MLP neurons of a small language model. Each row is named by its layer, matrix (down: output weights) and neuron, and shows model dimensions 16-143. Each number is 500 + 40 x the weight over its row's rms, rounded and kept within 0 to 999. Numbers have three digits each. A neuron's up and down rows have the sign that makes its largest values positive.
After each neuron's rows, "fires before" lists the tokens most often just after its 100 highest values on Wikipedia text that the model never trained on.

L15.down302:467488485496454484503545504541440520521491468589527482461433501588386482462479499486535487508460524510547485429443490499544540416485417549473469490459454449473572455478426455466519437552562486501520523522435492504552527481533493511444484533525541470466434514500504538524512425523558493531468584523515479472510509474507507475545508539411509515524453477473411471479544545480402516524508
fires before: "ial", "ber", "i", "o", "ies", "c"

L15.down50:497464476465502477481499450529514474573466536519455486496457514404518451458468490553497456576535474500479539509489494456508558582505522440501495496500540584559441527558426372558498484502505563463484434560490562482483431500451534541513442504555449500502471455447447510445465449447481493555471485517469512534502525428533508525438454581523508453500480485531492528439496519506542472566486
fires before: "e", "d", "u", "ic", "ay"

L4.down289:485550496539499500481475474413536457495483571543518451485506493516469458491565570504479479502440532471484482528491521478574542465523468491524541473522511471523511511522500503487487444472603466599547478516472501528479457477510501499532538456482523508446547507534321579513544606516501529535487362469560486555452487530467444520501515469521528480532490413552433497474494497509537496516479
fires before: "\n", "m", "h", "ome", "t", "d"

L5.down119:460527510484548450473536540560467509539530585499483559466485472539480561456471483516528550535549620544430561539492519507526498523455530510496519469520514497500454449440500452421506493480526548473503509438443590519479577429555547507459512531468483541476508487467443484492466605476546477482463546536465537451471450497440498554549498531492557490521517523498543527493487539553493460487523
fires before: "ch", "ro", "it", "ff"

L14.down95:476465507460582509490436487504512585458572585542495513472527483523560518499444496545500562522478479479515482487470478567491551507545467520564541562519545503475546432465487490546485441446511504501430454512480446542447463516445597486425488531482509468462509490495459527474460496506468506458487494525476460508490515542487469445538575481504443500482468533559499517428499518530526422474421
fires before: "un", "u", "an", "o", "os", "am"

L16.down249:502511478505488527516481520497478494522519476420521526477426461534469521447654576486557476502469446516504495483497473404514469466500440476485430552559496482508457508508544482447554520467483524550491488458533481544498541560475513511492510544518503569510546550556502498565581497436479488580533514549455584492523548506524457468485462458522478569514584511416500527496514469574545546497542
fires before: "es", "ed", "s", "er", "ment", "al"

L6.down16:514533506511528557471506536522467496541546500520499510482551513513521495510519456502532528481511566556444556536497482515509519492497549475545512480571472487429437481503549438517525424587493526492595555473518541561460509467497478484581574435518491514477510502542474483534562520528512574520489469528475521598492517440414503531592502505478545501515468519586516420551501496429490490514481
fires before: " was", " he", " the", " m", " is", " s"

L9.down295:434552502497448549439516542486528525518457502553520445481583403491484520459461541546504490452478537514531469510504475497430517523514508485488474570565521519485482519522465507542570463516528472563437512433466478496442566509563527478566509526507453455464463509490505522466522529423447498438460489435500575508505491515494446497506487468506571479483490517501511429500572458469499507451504
fires before: "ory", "or", "es", "uc", "ice"

L9.down7:669460559420529505535540546528481561471518477499504436487508497554491459518545530540475537486527467519542470540493467500541528468473494520483571446441498431507488519546502530452520489448430434543545528512521584443510498518554470485435491505436509501603494509498516482505476506416399527612512553543470508539490457493496504494514510449499530556455456520507462535467522519510491446534517
fires before: "ore", "all", "en", "al", "ar", "or"

L6.down233:542450439449484493609506458452513530461507518480480408524487481484504521494476492472452491557469515492491535487456504538443509461423477551446502492501494532563509487395504476536477541508482474479475581579396517501577478515417466434588537521514508508517477547577516528543522462483500499438497467511461439515476470482526492544512499585468426494508519504496441465463537498528502488443541
fires before: "ity", "ed", "y", "c", "ican", " O"

L5.down181:502471490542548556518528462545473449530494410489505454536579497523531502513508533538492477564556496477436463562543468502591587548549496526478504457516489515488459574545496575482513568426464515487539481458545513488521491556479560564562531499503514575483494471524483474497501563525423548498556545506534532533484519506420421482509550493491461570459501508530413443559481510483454479440531
fires before: "ec", "ort", "ace", "e", "re"

L4.down139:459434430440504473559477519574478510491415453523504503463564510521529537469431520567517508496464502533495554529538494462586423489487482447549516494463410564477464555482498531506450518476514481497571495536548460496478495446495399547541446507525457481484565493444455455488526527484507484563483573459540510590512502512515501514399546517566521476468529456521595498484497517494472481529494
fires before: "==", "===", "The"

L14.down211:446449504461532431484480509504403448496429489471512559523444467537535511509545510538410501463519449476493513485470565490568484506438508444541506555419473511502410525477552519480507524521479518469476513529488495486503559565488563503553564522479466520469496459496535560554434498455503504535505535545493423459465568539472518464555454506531468567513503495475518496515448471572562483385499
fires before: "ou", "ear", "oun", "es", "am", "ip"

L8.down308:551491463540472582527429464498509558539485449535444531539487523489519573481510540534480578510488496460447467432507487519456575556522442451525460559530490558491541474541512470557469532558529513462453511506477566447553522481577438449499518454473486491516556502451533494500436455491514529540469477480550535525507491504527507507466530552481500394512526518495492442528496505453555501513431
fires before: "er", "r", "ur", "re", "ure"

L9.down83:499520489553508561431551520426557488504478504579534490539491518484522488486543474502492501486543488530573504470488499566527543476557534488496495408451545447496492529478493467493483513515566527534512527496463490472408482430548492498521481558499481454541515532450447496451545514565496573540409445445544553510485497520432602478478517497494491417556439463512483431479468524534445437507568
fires before: "man", "t", "n", "m", "ch", "ot"

L4.down270:648509563561539501444476471514480477554518535510495558371483508413494559434539477461524527583489516511489486537572471526505553444492436527449513472520444444527518485515517505490511409471467531556489507514518600509462463509432456584497516460470562519549557506460555544502491485517503473502490546515500472492503500510533472504473418435503455480522501485457446472489532516505481441470506
fires before: "t", "p", "amp", "h", "ce", "pl"

L11.down41:442507505459437469504553507506463459489601459493453481448468537465563549556492436480517531473476478460493599480498481495539459520453526472486515524501423529482494602473522458494531470516528512468469472458491505560516536439590560498497441479523479566512463530510519471482547513470407481462475481488505530441439515450525505476519538589464527513452525558476498465542568542498478530500514
fires before: "e", "n", "ed", "m", "es"

L8.down28:550495539501450497452507515533499494505386540468487549481522514590506550497539507529532507422508558504387509523430542468518573500483541464478512486488462515462493492468507509432550543566452597462524526478445508450585524545466540487563501489474535451497503483426564547463485502565503421470505530484526555437463494464540534508503465486450549480547500509496532476508462529478545507516479
fires before: "ly", "n", "ff", "ild", "r"

L12.down240:470522529468464524479436559461503494504496537463526484538479544482491531550543495434508552516448456517552492417541526492563478498510565509472487578484487442478486557550476507462593524513465521513538548529444493502467469479516515539497570379503422493497426526432524537519521482555450475446461539494500490479530541493517547467552469543501448468451499521486480459535566569508551429473407
fires before: "y", "ion", "e", "ical", "ity"

L9.down66:523415489476536487495570501573435551550513538505501451520495516462491435596493562510535514525463520532576454481457437507493491499527571452455480487491459509458461494449515584521495425531446504487486556532535483486525482592484471491462589498552559545493539435510521610476458453547501447491495570476507467451481494478548562506506415546574545478437522531506518558457536516459552471463462
fires before: "s", "d", "v", "en", "g", "f"

L15.down20:528505442508565537522440512502518499455490484511489490487500483479583477474553459502494474466528417427525490464487548521465506462468440482461527540501502479538528477522495509468468523468533498442425478509490532522444510486545536473518520390538503515515499494511561493512500463516388501450502480530490499430495536538515591493563521510542519539560512606500541393474544503499467513587606
fires before: "n", "ge", "g", "e"

L14.down27:424549498547486545470504448462500578491520458512514576541450491530571487537473523537439462485578540533449540494499473511509478465446493457503506488581484473484527521479457544473473518459505517573552452492463504488484616492503538512502473458567453566517497578558592558552525520496482457447512474531533507454481561506508502509464501540474444516522437462574450456530608419480496542578515
fires before: "es", "am", "ial", "ew", "v", "f"

L9.down302:450451559542562488552556484481543534527550464451518542504413511570494480484383421473520480512524498481569545455534461477541527503526550507499492460433460441526487516520448522524488475538458520511549446422440531504428530511483441589532543517511534533567459453547464546487558530537510560468487474480501494492502459500472569477463469496465518464483535503538528474597541571493498485452532
fires before: "ber", "es", "ic", "inal", "ical", "ed"

L9.down69:521459522453463484479476542466505477476547513480482539503570480514474481467465498493468513566530510472524498530434522497515526545473493427519532448545539535457512487491478554489433439481549445470478428497530446554496508445493430450498590424495513490448404489503535517554510489589526534444496541515529531543535484514426513553586551482469518534508515470523530502566401475448475555525581
fires before: " the", " he", " it", " s", " not"

L12.down189:547460494491523543523501530469504507572512446473515466521512433542549533496463534492523500506541448531487513501520515500509492490511481503521419508477518549505578557457489514499539519510464393468431526486510515420525524433621506542543516476505527475591567485505547565499484389511511581530480484471508512473453498546502511460612540569475455506463542480555529484548428521567445494481460
fires before: "e", "re", "an"

L5.down249:483610535535439451554541462514460535467411556482395512520488543487514474507505587461520496506456503460510500452492481464565526522426466586469422441498542477545486433484546528515491448413519516515468489536386492456554492474496547512482516491519526574546560503500461530521522506465422500406532497498502504426458511533499485513513463478558469508477514473483486459494520528480562457470502
fires before: "ed", "ing", "n", "el", " "

L3.down70:420463552452514439463480533602492476476496530427534519486496461447551446532484417537465491573463508527492506489454465567497486510399447384500508473532497486491472537575503467545560466446524486488513494535497513523479498468475538561437541532490493489469411471512503450522442557543468547462416478481470527487480461543501482496534522519474523560483476498528526439551506495458558479488469
fires before: "ing", "e", "ed", "ol", "ile"

L16.down204:501463456496542483467514510556440509515528448508511527399567523511574503476513532553441492514540510492467450459528501531473542485549494507523488491547485554518502517411526504539524492477527429527504480505551554474535547525558539464546502516518421501537435450576518410475502502509460513611428512450535439489466446514566514567581511507527489504449563603436433476534540558466454461461488
fires before: "e", " the", " 2", "ly", "ce"

L5.down308:479529489550598410579461529486564470504506524521449519568491493501541559497474489523467576506501522512529518504523536510461490503474535446515551454474495528467517463522451458482587518477472428505483524490440500513510523394456471574527551531422609477503523530472474524567500428512543476503466478438458479567444461520509549547472521532400449587400487457488506476516521542443463530479521
fires before: "her", "e", "y", "ed", "in"

L6.down169:549480559489528469445544501524466542492527458512527426447522474548516472417494477446569459498460544558589429455502481460488595477470410501538493477482499505498541515468458548518533570526459479473520487481478506483418459522467472510549536484524540524533516496457559435516505439471485425434512507436463449516492517453548486442481522485433422430549496505565520469439497510515570467492459
fires before: "ory", "or", "ter", "r", "ice"

L8.down49:516538520486481511505589481487497511516462484534532457476503462493507492491488536494540551495497522500488551535534512550512506514509511528508502377474532500555548489441457574557392403526606539415485498482498537493549515493455456496512573477478466520526534517501421538506569440524505528497504487538443485441508510527537556520502402533562513555453646487470517482482530514491519443466520
fires before: "d", "v", "g", "le", "b"

L14.down61:501497499481551485516460550429493597480430487513500444545438529510517546490489484526458489535522455439498452529471463496476507500443437414493463439464511502479531498493517488503551511453518479493447467536412467443575536550567480486495434520537526552577418395521480527561491511600511536493492505480469516469508484482538471552521524514494498501553491535550507434521477543473490512447414
fires before: "ore", "an", "e", "i", "u", "."

L3.down62:477561529480561544502517518508490498533462502503521483567469485510548442455441491549476543491451530537529433514550593496617433513454517483504461489508517566506542471462451465393513491522624559518514523470472462591480502440511544473536516529451400492568507516550547556464492457473489521454440495486516490485524495545485501472526458526481586554475516475498491499489521592452550500538471
fires before: "es", "ed", "il", "b", "s", "u"

L4.down163:459500492516516548493534520527486466490499578536498476459520562503527527536587551490509494515527548573471496403495471565493528544530456447556462462487548508462498554467511483548534484567503513533469519507490468467494534545429437538524516532469448454512484466457468587491459486546492466513502474504557528565477467491522420517508430462446510567544546496517559509421492543473419463499504
fires before: "s", "S", ".", "t", "r"

L11.down175:493549549467584511470523527532465444537473483534509513542492515498473439455509501469505541476534471477512508469501529460569542510505446419525437426533483522468462473470512540554484559485568563526515490508466507473463529497495450497530574525466507509566474495536400493457542517500483467431476470438571508404440535517436501533503462538535489478491523563585448451427418547452579507525460
fires before: "\n", "t", "l", ":"

L15.down101:431517503476488539483526487408512445471524448523521447592555558519493548586498471519455492448501533545587492462499517516520523509504483545406476574481495504433512440449506575475601495470481550540559467513512534445486459456492496510512500509491514506475532506538413465470521534524504518507507487520502479582499468463497498487565537557494463521524471474529489520551495518478483485513474
fires before: "her", "end", "ing", "b"

L14.down296:536581548556491495492508557561485533545504542463527442508527522487536497499532494518497490518479514498474443428500438435486566504552526576435445496477473473472553427460455445436486464543528461537484532473597536506420490501516480510497481473591536487529501469457469537469476536522500418460495484473439537540511472549485473514458456472543511475416483439477470496494496524520517478473506
fires before: "p", "amp", "t", "pl", "ec", "h"

L3.down38:539486496512497515478574503515464556547445522506447435508450604600468528403486442479497507403495473485501481498548457541539516473542469472491421556391520484472544569540555514525467518462482548505473496558499526516496445524472541525515450518475529452420507563447489442505530509483520533430479450470446487549454533568507488484466462556481480574490500501477551496432456460483454467511498
fires before: " St", "S", "y", " K", " ("

L3.down146:469451445496505584488447501467509503557471451468462480507471442530558543505577508464526480582464558445480476564537435547530515476569519467506474476595520480493534514497528511457489527455500448522505504483551486502482454507479494454484526511454523482583547453512501461464542480393511499487497501584497531525492528430536481507579467489470458451503482557504431445476528551505464497495538
fires before: ";", " |", "4", "0"

L11.down275:491506498475501492514534500465539570524512562518519500470490514500498475493489569548540482531554454502438505486477476542450458569466503509520469447540426539536490454464455408554477538546488530467493456544512484470548489549456518435451525512583495465458540555493508551525545401522500472471517472462467542418502538492490489470527490502519451461564550504541436530486521516528437454458491
fires before: "\n", "-", "y"

L5.down56:487519530493446509486541409581497452479500534488485496503487456507588488547516450502519544425504475572572471513477525470495550435437465460540544495532530469534535526453491486468451518445501490522460487493503462453595521483511433483517553507525516589590495490469525510467497531485531470477505451521526455441554532460578493489454420539530403478533522521490532489451539502500518430424503
fires before: "s", "st", "d", "c", "v"

L13.down89:588507507470510473463455542501569530453509477467533489470454485513571524515495486474555448475560589476452468560493511448444492527555452455495508511485510558536558507500461456490496490523555503488475492467541501482526554542513530465523525589579537465542479445494516542496453468502498459497436425577441522378509493467471449531569493477518479557459501472510458510536446486613513460439456
fires before: "en", "le", "ing", "er", "s", "an"

L15.down159:515529549580494464468509522504539457453488519501496481504514475485521520502493481484553531464499506497484513502452541497486560496490471477538552527544518477652447482510485535571529532450531513507478450525455518449490549589497478522481560476387550499573486468480545522473505510529457499543466543525527498453425519532436480527469522432368467628496418475483527539489573474539502581454522
fires before: "ed", "n", "es", "s", "e"

L4.down255:577458463503554492539430490468489470551484541450452495488488455579607552507525477517516544525505490448512484515504470500553500476462489463493495514520549490489535453518501508483441410494473517504464482484532490397523468456453460459513466472424531536554531410473480546533551507460541556486505556499508526488516555484497525499533463473544454461576503523450497466513429535486461507556518
fires before: " |", ";", ".", "–", ":", ","

L4.down5:464546498525469494525520505470556498563528477497548528518491531511461490474503531522571481459484525529555546391534549450433535500524528479537439420521539584541539496512493513526511483467472497549588469504477403501478490538598490540531497482507491489444522501523504565553532514458447512484510469469467482461479473526527591425478472496464494501501487515487502442504534508522434488453542
fires before: "\n", "es", "e"

L11.down305:567507497533518509501465490441505479412455544493572457508533539502552604480481536544542458498527467517436449460523457520426495507489541482474478478511545479483498512461454543563503505459501595457468451497544518512487512475451570468486444530512530532548504465513474563525479567535507534472589506540563522590482562497440533523510483466597383529504526503495506580480469544512524532555533
fires before: "op", "im", "own", "y"

L8.down233:528508562488541538496505563448512486496455411533534479509560595471508456506472481480531488473578469450519505534496478469485574464604489554450504406462465561489492511511449492535496533443482555523499538482534519401505537508504463491405527492538520463552512555553468448464411463476550518504541530539510474528529409511514528417507498490475494518484526533539498441458472458538544538443448
fires before: "al", "est", "ar", "ent", "ir", "ic"

L3.down275:552477459576541462517536529511474453437554555488433530473542539521456596511547483511580508467494547522467458522495512563522548461617488459476514458480487483475496566503519567429545532549534522508509537487467438493569496540460523511565506536517531480580497518509497485471515525494486454463497447484518482514463552484523450445457486524546525498536503562498560542445454465504474484513474
fires before: "S", ".", "t", "T", "r", "n"

L15.down155:493527539515575601496412446512438488489539444524530521527506491518575488543459517493452547410489496548530423497544506499524434462539465486487541482483484486472529489509523544486455467546495506546551514535439486507463486519427514473576465455503519490486540458506415549504530544526491525562532482545484527488534534468541475525551460524525387564510441481543486453556450506532521558490452
fires before: "d", "e", "m", "v", "ed"

L3.down258:464454582469452492542491465464479508498480491505521437510574530410457411550490494550491453512452538498487495540478515434532439501475534501483561520461490533531461546500444523511497427507512539524503509583518479484542510517486557502609485452452410496457479474522463563572454520446475514520510525491480533442496479464540476496497534490446506542450415513423544505529500512537513502482480
fires before: "ear", "ork", "ou", "in", "es", "os"

L9.down0:471457535472527511560544400539492493471556520548533502517512522454496492547501457478493486552487493474524548510502490519515551476448491538587531478516510459532492569500481401465452427453491522429527440493545441549466520534510516485537558517537542531466547475480437557509493571437468582446539456502565518602527466497466561501453472507490436488442523521504533531559517511518420508456485
fires before: "s", "od", "ent", "es", "al"

L8.down131:519452456480473508490516526544534503528540516465486554514525478459435435490531536484575517437517509537521475521491420505467508555510494558437544470517584527574487500501505553509453505501496398483538510434542490483484563481531444536547570596451542536481497485506528503495474461525519472497483446480519525518544492439578537448486482512455423452531507449528477521429478512547482481485531
fires before: "ric", "oc", "ri", "ory", "an", "or"

L14.down111:530522492505513516519530570550496556501492583460572510447445444419545446531544528539456585538495485470439531450520477536510405499460484500530535449514472480509493486516539535570568545514561396461460550566564442479474451482489494518436561506516535521525454512540424451494493524468515506513476524450541446573478522506479461544516433550497493483508562492501467527538530478481572456494493
fires before: "e", "c", "el", "ust", "p", "ing"

L9.down134:513544513489418494492600454461505499456560479502467541512462505523543467501467536428537522562511508523551498512497496562570491489465546437539525464518471548490453553516519517441533504544512527415448453514418542568556562515466452518531540506524483487434523515505612445490470488539442499481526534538535560434569497517503437511549520447484538585484495490462522471446517518495564514601521
fires before: "ary", "ed", "g", " the", "s", "man"

L15.down152:492496519489512476484579518543472545544539534460496515505477543500485479467615479516474470459477488579566470540448524436437455473466564474558492430478539506625516558484426486515499459446430581477467538489492431484455473538496527444540554504529518450463517500470454537453485435494476509411450531601538561413496471463489508434477457479445484488508474478478507577528505493487424486463539
fires before: "s", "ce", "it", "ry", "c", "es"

L14.down21:465469488539489492520518491523580444502575482516605519506437600456519521493565543426495518551458554547478546437496446441470491493538538490559526489478439477463538471535491503523544504521531431497534517586458481495548445443498537579469540502552472501536433557525533475487533478526481532429471498514511468539498456439527481581520551498555500513528544407477486509567514544478436470499444
fires before: "y", "el", "it", "e", "es"

L15.down173:513535483484577513502470478521500526537487544515521528574455456536562542478474556471536548520485513528499544532488494500507519546455501501507544453436534576503515581555513552447511471478450498495558505510495481422505539400476525485501518510539532469456477522490502471483561470508448499545564496552510526376554524547508458519543509553508510521506448465565450573506495497550485482478475
fires before: "\n", " The", " It", " A", " In"

L4.down110:513486518458469551502504547591525513513418473460497385534538517550517532454447507533502494494566538497592522512518462471596556531494500501505554473522510528549472543504530472494500509489497557411514546551543533546515525537467535541495541588518491489530450424528478555533535506495466478535506488497529505505531556521472511490472506429505509545395460454492439495526506528474476402435614
fires before: "ec", "s", "ort", "e"

L8.down150:488516533422468472488532478487477450479468416471496468461459525538595545479564489486477488494488498466380484498436533512472545548511529480471559534447494495514455574521510509434483518489458492549452452512497519498521467568513515492539584510530549510530596506591518479516423552468489435473511517497509530490467446463436487490488482465499562453540481609499602510559463419496495520461510
fires before: "m", "y", "v", "C", "R"

L3.down294:462521491494487490508478432503439507499545528497494506512460454560522494547436463408495459433535440526514531473523468533456525537432471555489507502572487559427484564548461479514436476486463523478510519502469453575522477554530537546476449460545511505527539557521496514506483531548536469474518420500508489449427473443551500465425496382538560445560461496461477477502472414453514483473481
fires before: "ry", "y", "ain", " of", "ri"

L14.down13:513486448435483538458448515537505469491543578452459515459456528518409484503453514453508477550528602508517519582553500475479531489514522491472459570414500471453494478596447487507517521501460547521468452461471488506576467441512505437517484550462500516500456494556478538382511485470435456528456494406465486479541498485434525435489534495475578415501562488475465438479502533467441471467431
fires before: " |", ",", ";", "3", "2", "ch"

L15.down13:480596428446530387454534459489513497512534525505518479471542478483552493512457512503465500501457528503554473499480495512573471493454432503552529524544539527533475529551477461453428470533523476516485461519534460485439447542442516524537481503467504490485532530453524462495413529535509541556523456555564525488537519510492512461624589499575499564465511463523523533419588516528499476499528
fires before: "o", ".", "os", "am", "e", "on"

L3.down42:406456554546489482478476464418463459537486515533452511546464505560544497497467549449492504513517456531462510501529525524558455522428474475481464517477499529546503473406542506521480459476506491527443587523482499510489559516493499534472508505440480507480492508501512566501525573521495524505539467455486448526499527503505446571569530504528460464473477480420551500476468491556469532525455
fires before: "n", "ed", "t", "y", ",", "c"

L16.down131:491513552520484477538526488501465466531567511504512549482465542547455488483604523509456478499481441522471473539480500533510527531403441494495475467499530538610525497444548518480494425539484513510475486515529529513543542498513485569416664485462497459482583436472558515479493487498445451605498519535473536531469502474588493521557445482528551528520484498556479509555487510557549474482521
fires before: "clud", " the", "f", "ter", "s", "t"

L5.down25:425484462440507491532475467564514514486481476493527555432597482507508443433460490542547544472454490487480487461492524486542522508558448535487493503486515559571481542476516549545541473482422455529495534485487508512492518480484465531528437494516488500499521550505478486402536509451563490647480507462479545528578464503485523564462513474555586538453451545509507540535496505531508477512469
fires before: "==", "F", "The", "In", "H", "==="

L3.down114:547512507464422438441564553552568505566460454422458529498498468536513504437486473552517472514520524525503444516500490557508547507475457485568473473559518453443546463485506557582455514527549471446490431484531497551573445486536469448479531544546499515509500518440548506449488426558506556543538553496475517498450554475536528394541498485502508464547511559497473446571460470469439478468555
fires before: "6", "3", "2", "5", "4", "0"

L13.down31:466467459544457574510549478481450475481433496529537505500513512555470513517473524512493500513459526526547619501534514506478493507419530507506501477440499458464514450521447506536450508488482527516520520541509525511556478567523533504558571480589515494600499543489498482479474443509537550403391380504543509478421489440503496504458478567482474512506426539500439514440528516457497482533527
fires before: "i", "ial", "c", "al", "es", "ch"

L13.down13:438447520479551473504554524525472511505470486509507503493553526522559510538414496566570557500468480477580530501453460446509547507548537486540534447497473542460473586478566411449565504474396548471512450541508485520557497475474521569519467448488501545585452527519420495420481503604511472548553459512505562514507514479520524514496440560446486440500537522496520588498494532497522545564519
fires before: "ay", "e", "ent", "|", "es"

L4.down60:515495484466449548524561508485476552519474521472444470535482537554461553462495478483474523470438477505436454540536458508482519503564527464430425523390576547484565597515522524543465479460504573500437497555534471514474435488458527467545499525454531436485535547464566469444550507456514522449511472488482526547474538517529536472476460546461483481451429463441549524462529468513478446512474
fires before: " St", "S", " K", "r", " ("

L16.down222:551535452480439469542505509503525458532467518466459451475522548493522499423353510491460508503573478513515475476489543481428510527520506587549507523540513492479493500517537497487534531533430553449503476522466597511491503466584475450516618529539471463523503580467491574409462467521489504601511495553450489486546475512497513460524532542511524445494496521432444514445528485432481529484470
fires before: "6", "2", "4", "7", "5", "3"

L14.down58:526520440513532500419461490478494516494620497586523495489472480508431477508570541472508478489481560501494531562541521550553505568607542491505427554514469557561416460482532507547446518531468530444511491507467497483509472479508482447436499475432494504485520513536562510433546473580532532526532483531485468464534538458456507473508538538555492452546544445494487528490524540567460438471557
fires before: "c", "ial", "le", "ul", "l"

L6.down7:543506507533465539433529538530512484529422516450494485484479548477557515500561443515498454416498485434501431548530539455563430487521500517469459499521526480496507512451539504492534363537471512528513519490474511520462465539529514558533617496541493524507516532498537563526500402401498472494475457570530471466492486494549496534488456424525500490487501513467465377569502531517582553518502
fires before: "el", "er", " of", "ers", "st", "al"

L4.down0:515507512517468522497538537493431519436479498445418420492558508540514457434345488543507506586567505514496511502506428466534527541481513499474438501515466441492556489550533520506503550471542429488494502519479518488462504513556586557463505486473492483547496462565519493477507570519457514521458455515530544436497492569532493530486512461530482449479501456562472510589551531509539509532451
fires before: "ed", "is", "id", "en", "er"

L8.down4:507470510522422459483502474502471495529516485470489438521495431532435468559506416506448483448475537460477482498519450430539493571457412507536457497414497452532544455500491578486467494518538481468540455530490469501533443547460477506506599461494440510489660473463562449499510517545500510510477432499538565502557465447515496471506432486458448531562534553500500540555479475563513513518544
fires before: "um", "j", "s", "m", "se", "t"

L5.down139:538530547434481453518543438461467482454503509516506505541482531631547558470505499476522507543470465516471432580455518571460468524509418440483438478416538492515516548486580560544493427503512523481460477470511478435573432467507481514500546593433517438486471509472574459487553544521524558439531471462457522488497494524519515536457446513495536470506521515454506476502435468479506463476473
fires before: " St", " |", " K", " (", ",", " had"

L9.down256:455510501459501491506553539461511498559479507455571476517496486540591460504479486487581606556511597479521483507538530568473477532560473521499530477526445526523568497502516513490435434451519532485532457478513450524526478408463458519539575469544518485487524496506463512466554537477508517533534552533506566507498477565422465539569553419477443557479473496496556529540485507571487538553523
fires before: "\n", " He", " The", " In", " It"

L8.down29:592508524513486495403540494490530469452543493484479489482542441422530474559463540452466510496583516544558555496474557485481484521512581472440513509567457410470536527508494490485464441432520505504538504485524584501399449522394501487496506498493492436586527516483465548578467467457544524476443463456563469535461438533505496528501500531499434542468458529524450519518441507519493503482412
fires before: "ld", "en", "it", "ad"

L5.down154:540534540493472499500448434502504513417513478470480554521460533485481544507537420516436536494523558482509578522419443558529445457550458426585569591504430546548467431488537501516527454521497532490490437538520471522452521535535476534555476410471528526518524523531529549496584508538450455533501513483480594480493526444502454482501519558504385492507476467501493529496556505513493532528442
fires before: "e", "an", "ge", "ed", "in", "ens"

L4.down264:465513496510526545468500460549554622508508475501523487485499449466590485516495431472482550485500456563459550506492525477469494531447422500474497514506490534455467555534511512469513455485479558494460531528478447530455427493471467479592528550472504570582518573514507534474434486479535478445508506471521532419513490491529409562586494485497469465512523564492444486492532457550550457482512
fires before: "r", "in", "ri", "end", "ain"

L15.down100:529446479484505409480552475500449466474544500569465460467527534464497545477489498588485501514486523509491505530499506492491518559469485511426534474594533475528536527616492499457498518484524459497486491540527506454437472471538504569498478471480521506487438440532478541512525617508433571441467525543478459523580481545469486579515542451516510477520429491406492553497477513521534437489473
fires before: "t", "e", "ge", "er", "f", "ed"